Part of a small language model's weights.
Size: width 160, 4 heads of 32 (1 for keys and values), MLP 448 SwiGLU, vocabulary 1024.
Architecture: tied embeddings, normalized queries and keys.
Training: a variant of Adam for these matrices, 5439 steps.
MLP neurons of a small language model. Each row is named by its layer, matrix (gate and up: input weights) and neuron, and shows model dimensions 0-159. Each number is 128 + 32 x the weight over its row's rms, rounded and kept within 0 to 255. Numbers have three digits each. A neuron's up and down rows have the sign that makes its largest values positive.
After each neuron's rows, "fires in" lists the words (lower case) most often at its 100 highest values on Wikipedia text that the model never trained on.

L6.gate439:157111150108121120100139108149094117150117094130132157192121102156100122127130151151167060095135177090109131125123062122051148138120164103181087150116076126143145121134104154153161139134095129079124139134080108149097144162130087129235122117136171162103122148120166161161183076082128171145182145085167178131141135143072132137167128132093111081098255151164134184139088142142138169148107136099167111197115162110128078071144080100117075114117117093098126160138141113136142155132123105
L6.up439:142111134130151089097105090086134109169108056118082147179121148179121216172171052076151176087133078137195161078148163070071105073111092145164085155114186182122127115074174177104115133140101098083157099113161141126173197111127143114184161108142138138135144125133134138146102135095128101105176124087172130093145170100126163138124169168120109138121090169134127133099092176167139158139115154131096112134112120110084129109147158153140068101163120133093180134127145158167117090168092114
fires in: "time", "years", "them", "they", "team", "him"

L7.gate342:117122118148089076174077061107143140173096123129089103170129150143081101166127108179200108087166151126089223113139086051111159137157104127187090158142133092124113127101173170109124122175134148128114154192131166151137173127160126096165090154144071086113145139069130129165161122110134135112169155159105144101156149152071135136144100100083167057146142140104139116111112164092075117157074133094172137120091127187055072115146117124136101165132162073104118121139112117148166101108169127
L7.up342:159126152220155075207071105106085136150097128061139160130127099097110163099052100160178168098139133147111114159116092102125163153151064113118172076108169123110143101166119133136196128147157086101128148117175142099035165155179078109103126086074143128129118161073127122077083127128077118121176144156151101115129136150133151091121077123122080178132114137175134090143157116099125111122093123109111142145081170099134158156150144160162118131142070153164131098103150115140169187153116095
fires in: "they", "then", "them", "olympics", "theatre", "team"

L4.gate445:104137136068195150137087137138166112153121120100065092174129139141210095134129120157113130173197114166169116086118111135084156126116117158134127097167122199105141117090120111154223047099159194103137124121117078080122088115105136114185071107102109142158106107105102191144091111111152125159105106133169154163105162097128172124099164107158141096185150098139152181166117127089105186147130161107120185156127098103162127141069093116146098154117095128103090133202139135170133106117132138
L4.up445:160137120121109141109114137177128131150125093029102181144104075125145091135061129135142109129153165135159130094099154159078112057144132115098103148133124147147198139116127159137146168087176200086114133100159120140086020101081128166090158153134162117134131135106135130062201127149102110106097158187122149098141160134064120128117122163160185088110177128156096054063098135119115110110148118194144148126095137116141148132133130150115122111085151164119118132159127165112139149150185051
fires in: "river", "october", "price", "section", "war", "rokkor"

L7.gate181:109151104131156134177120154155082045145097170105129113164122177134130063194118133094101177160135151166076097150158138057164154146134082138163103159180129141118165167045146090119169085118105154163098137119086114191121099103083075090160093101157155143114171083116131147131147166112159184148055133167130118104097150113163134097141133143113102075120155208115104095126123122177173167131139141104136095153127167149102122144201125149140119120157114169139215135145154168108141125114131112
L7.up181:134140167146130131136188086056166114121112156115074099100116191079094108101134126096126118176115123176171162115126143112196137241084102091097125130201100136125112102106126140199100097145126139131126117162085137105109100161123103087127112146119114139152164101079101192164094132088152148087117173105129144088139154098165121141113101153106151109147168126135172151192137096128147138148167112078059141114147125201139151122107144095101154030132128134118148122140094056155174086141133112
fires in: "new", "right", "high", "eastern", "east", "south"

L6.gate204:129164138106086144112092138145090110095136133136141075130144167149105148114135135119116096087155145120150079178111154110134085184108148108157139123090183168137115157128107123125151109111081133080119136115116125154111135153157117073117087133061115122085154105125107121186135163140148151076137110221118163181136165090137092129166165092095043164043066137149125175175090127109105161104098145152115138157092165088218092184184127132137086174155152102095167191136118098128150080110100165
L6.up204:078190126100113144120089163105100096170133142141099149166087087149128146094113166154128129127114141092141136096150072136073113152110126132127117177156132132112107048145155131161119038159119196179187092187126142122165140122158123105151137147100095190146121157120159076140190141133191114097115116106125109167155194162151130144157202187152103094120101090163105143110157119138095155182119103074101150205160098131073158150158131165094125110112130085092184101117147126122180129166166134
fires in: "little", "deputy", "title", "secretary", "enemy", "insignia"

L4.gate248:157118131152136137096098151113116073109096164068110134090088126117134065091138118105136166150072170086116136146085101122142144138135093088165103198198127155107130123132133127139178119107143119117127083111129130153102127098066128134198092117139195063142105135144112131137142137102097142129123143192139129154178148142152122126106168112094129057102064123126154129165061118073139157097182170153172219134183142050173053173096122089153108132148147127154158144165150148113077114139133087
L4.up248:100113184112121115137122125140076102128115100152131070215022154146113176127121082157157099056159110121135085112093078151158131067078125152164100135127124145111164050156181118127094096115183139141103097088137118106148102140112154108110090055123153154146108135149160121110086161060184097134134145157133155113130151127147084103127173118132127103168128141134069109147156130137193115183157118121128106178148131129103108204095104090162131138164144138034108085099113115109114139162130116
fires in: "public", "east", "eastern", "located", "early"

L4.gate157:125123102145087100172103121087102125152181110110115135109114152142034197116108107143165084117154198117106137130150111110165095098117106115114086145062100149178125132148107151154119180085179096103133134105135102178077088141183108148155133140157123117071109112084145122143139143116146170084091172093130129110086127127136137085152108103106103182112129145148161129148082106134087154101119101124049082098134132145199107086032128129123171154132157200108096131108082128121120151157121024
L4.up157:134113120127116077177109134117138096129070113178201120140104160177128100144146119161173119169186141160182101091154157110082072093085200148156140131066183159128127126200160102059076139113115151109083138089187178141159134102121154126131100103096075111144081172143167142176107112112136132157170116171157132126135137096059147103160113141116149149161130122140142148084119146105146115107084091133126141177167110091095083157144142156093130096097153212090118107106096106210130148146112146
fires in: "france", "team", "female", "federal", "medal", "apps"

L4.gate14:154117113110066159142136036120123124112121099096085152157153154107104081154151077134149125112100119115155179099142163137135078142086083139161162103069156150124067095105119151118190121155122155160135096084161156145090112131150078056131142178129123052104147130132066090150156147151169144151157116127187143159118143185110188170081114087104133117140122134123135163096129077096106174154115085119086126133126082175109128088122134124091085170168146150115053153122095132147164175197071123
L4.up14:121111074103077058121098095127091190129100108115122200151178137135157122199162144112083117129125119138120137136165102118118114143093141178209125109104120172165120052155097074172112066157118147196157164076135130147112185134111123146116111145121142070161114102136132108150108159149114099179110125157164166133150162156084118204040155080076119101130138133144086126143113085123148138170100172102094175159130157131093142156138135135085125179168170136146058156126104094137130152125158140
fires in: "be", "before", "began", "being", "best"

L6.gate205:117045142122150226162102213149069113073113091092097158148114144108104125181068112104143130122089128118161116156115123098093129168115095139120137140157111078105179137135092123102154084178100168057154127116107130111138143157064139101107099122134131147147124113131108148116104139166144126155106144098132084097141149116152181125136188115089126079203129170113169168132113155116125119071115138116139106130110064119105072175123154143150107164123064131176205146192124093179104112099102084
L6.up205:177066136131126125157097087096121143173103096132143180112144139149177120129124116160124082116122139093112117089104065141132094089087139194149146133168085086123135173137161107160110157164144125177084149106151101147156116142125114177131151197127199143130125187157143205085086099161040121115133124146103120158127159117164088121154159129113155129149125119093134175087147171181113113171175131159097113127132139088092185113140127128168209149067182119141174166117160090173171073103170115
fires in: "team", "president", "artists", "presidential", "governor", "artist"

L7.gate15:080094107073114138130116095160069098166140156103091173128144162114122154177105165125133161110176082156147096152110063122115077146140113157113191167113094060125118158179093134073146107121072117203152143163114106088169150124127114119157146139089117148145131126160132149119170088149152113136121123156157151142113183140092117138113109206085122139173089141175153154156104102101106157123157155045125139151109135135119070075058131101134128190133094114120124150097096074207163148181184135
L7.up15:118090113110129158110088171164143111176113171133160099144184209116163072115133095111102136086175153085112090082142106167100114115144101115143107064115091098109133123139065152113136067175081139120119128109082146129153138163119154135185134151082081101085160059112110119119087151112091108118116156060120175140133086155111108173091080118128099131197073105129098124153130110114172183148127136101113124129055133153126132087106135088121175177118117100125071155136155105162098140189214156
fires in: "be", "before", "being", "began"

L4.gate118:165106187106075133172143104087115077158109092164118096060093103143153127127168116161108186085113150102105124139127074102119108135153166116169125155167110081098125095119086123076119115041127156160121122144133125128138100104088123140127130130126177121109135131117185091164113163177124156124115119178042163170123202112113163120211149100066102048172133140141120193128104164124081154172131147147103122083092151091127112161159104129128141083145156123153176158156079152121165172100094104
L4.up118:122125175109149083154163123090137075150110091187125109104145125118109101154113053145137108083079172096119136167137109152188171125095130084135115131142083086081162058138128192080091160044110077149135168138131164195138134144118115120103178108075166129140165154156132064123089121146161094184101132135113135142083125105103086157132118159086126127177109131134149133111150146197097095119207057129140161088157123123156113138203123130150141133129133133154079146168160156126149175133111182
fires in: "also", "former", "australia", "american", "australian"

L4.gate249:151108175130062099153122173104108063131120163119153091095125123187134131139128120151099130144123141116066091079041130146159158195106108087139120102097088116092178106125135139126172136169083076168102067128141163107104119159113124151123118130178118117085179127114113106181171121095123158120162087118098179151107175179113107093134153148066182116128148169133127130170049090128082194143084151114143184097106131160155118137161132151089121185113177108098112129156156143139090134163118050
L4.up249:132151126124097119168124130144146101134082121094136093067199131112127128186171094123110172056085113131100114080108116128135105110103132152146139160161145143181119122126114147099111129111108055122165127164156175173105164109110091159142179073169124127081098182162062132117125173141169109177074102119109137117113087120064153095186173138156111183167098069130190145125118166090108103146088165165183095137153096055151104170125095161119078142120079115125130056102132132140162162124096125
fires in: "won", "lost", "learned", "while", "earned"

L4.gate335:122114155108101161104148123132116113088104143169135113092126120159157149077140142151166139161126138152108100109090093152189106154186109142128077139083108112145155150122169190097168098172163094165123132171070141163138178129111112115120072070095068146122147083128124123112074151112101136111140135107085246161129111131140107115088143041102151036126115186133090100183114088165078121118156142145093115164085127159148079148152139177080152176183158116135146142132137117103162106127163164
L4.up335:093101137131126138107210125094159160083188143112099071164104123128226153108199113099140096167097056107071087132078146107062158143151152130122127117139105110116134193131085136133109140154128074134050135147128114170065142110124127126163210156140097156093136119148159120137116106107125107187139162158077139190113123141092125135159077137088110118130126161078140138142133156119114137166088160097211127112134122101062142114097116120179113156099160159090114116085105110118091144163134095
fires in: "long", "year", "young", "route", "junior", "complete"

L10.gate238:208084162198132135076163129105135127150088117097133091144151098089130128057163148186122094129147119087161122155118065134088073143110137141239126103122128115181152138089138121116153101103157091139134135177116076146146163141120168105104082135105114130102095099099137143108173118133151134092182050127131129151117114138172124160171117080087149100092069119146081147114124121168152140139156127083092140099144152113172108113121211148052098087115107161160073134112087105082119151089147103
L10.up238:128177055099101148108089168150183137076150147117128138152103155139033113154083150085131117066090105119057104090141103154125100126087170093124059173139155102136184151084145156157181156145159100156162135180168087135159122129140132140137101120161128082165127180151143175126142170063189161179152112112141086140180079073140151103126143116144122117093160131155136101186120141154112131094110105118136142090105055110154144099104085163153064114171114099144129124156124124120128113155122196
fires in: "for", "former", "increased", "forces", "created", "forced"

L11.gate402:157132180103088120106140171149134115083130146119093083160156117197146118104099121149193134172075110180067092071122150150129157096145087201083177134139131153143149109154103153173151160081078169181170166166130123093157094127107180151098124120117140121090128158134159102163210160139153133106121114156122155109079200129077133166123173105120120127140141182141141114112142109122110132145140159174156153133171149163227147173144099167096128112087151148122202110151128137151106067117162102
L11.up402:131188108109076093178185091138109142114039111121103178076119094098125110135115110179062091148092113147098056089128097069108122122146110102171097157097106106131163142178122134081133106101167114199133135123180094161094103103168134114095115210111078166149160154140122107105115160133134097110110138114070125086165153125122126138116162125159172117123108165160148121117107102109132084124105125152139156157170130091165098163209138101151158158137199082164069097127159162148106088157175131
fires in: "an", "another", "any"

L9.gate39:148167119154119055128077131047148111160160095064053072142138132155167161136113138169122115161122123117128144141119152166170125100097089117141128169184110135154214102100106123094170155093126141147140084113174175102132124114180145091168125102120103105096118162150093166141121154102148135134169128150099137151130122171094150050118096090107122103168186182154198127162101108188131140168169163136082089137156061172078093150124115092116082149148112086096103160175113166116117097129152145
L9.up39:126111120125154103133100138137094176172090130080114116127112106074165122152167156117128147223146109110161117104133120116149135073121177196145126155135128093181153082126170126119159122167127142128167097118184130152113220111131148118123134125148072158131130097108144109138147147134123092112129110083121100152071090189115122172115104130143130070100146110112162153094048156183062161130096094171147119161192114108171163174137130142171053235112147089107126085125131158149087135130178125
fires in: "an", "a", "another", "known"

L9.gate73:121093104149109101154123102128107135172134128121134121193121111135112142122166151155119151117149131137021191072079117180100126167128121125171124064117138058105116130136154114136145152148068160111119097109108090070070161126144035123141113128153103092085130164112123055133140098178126139131153114113151135165096114111098140188220113125114141110135153171122099059127138091126097211140113100123127146157103105151098061179118121082134158126122128150093108133193108095099185131155083161
L9.up73:154145083061153094087139095124071150102105160190113132227137051170086079133143109154118126155111172068168133147133159133106094120113131121140070127113128125098094070102088118102134082188100113099126176097154114121118144124115064151216129159095114064146145127107141151138133130174118117103185179146123160166145079104140150094177128157100147128146141174113104179112155138113161117131110098167139055122128083131091099153183157101078131088131180103115197123154114124107142130141151123
fires in: "they", "them", "does", "not", "way", "may"

L7.gate387:207088199073143137150150104071140123078115111150138085176135134124119073132157113111170114162166149111137162149073165139086087123141096194208115088153130154121155181115112053108111137133163098108099116171146057135113099149096108126126134084080123135168106156135129103149127176149066117154150087131131164172121221138144158091091161112106134116137154173110186109150106118133095129153136150083115161176091138136155105125103130099102079080164142104104082108125088082128056136111152132
L7.up387:186124096143117171119132123091117181119115132114147139144126066138165141147098151077161103198125133122168118110150117178161183100115077192145120135124162149121172179126125129158162127150082171099089106101137144212146179146119111120128140077197143111152127123118183033083126165099086118136187121179138110146128148110049078108155100133106140100132086132076088084097170151140064104155142090101153151130136128103123105148120092136136117137081035128146155075127171147141152090099111123
fires in: "other", "war", "children", "many", "others", "government"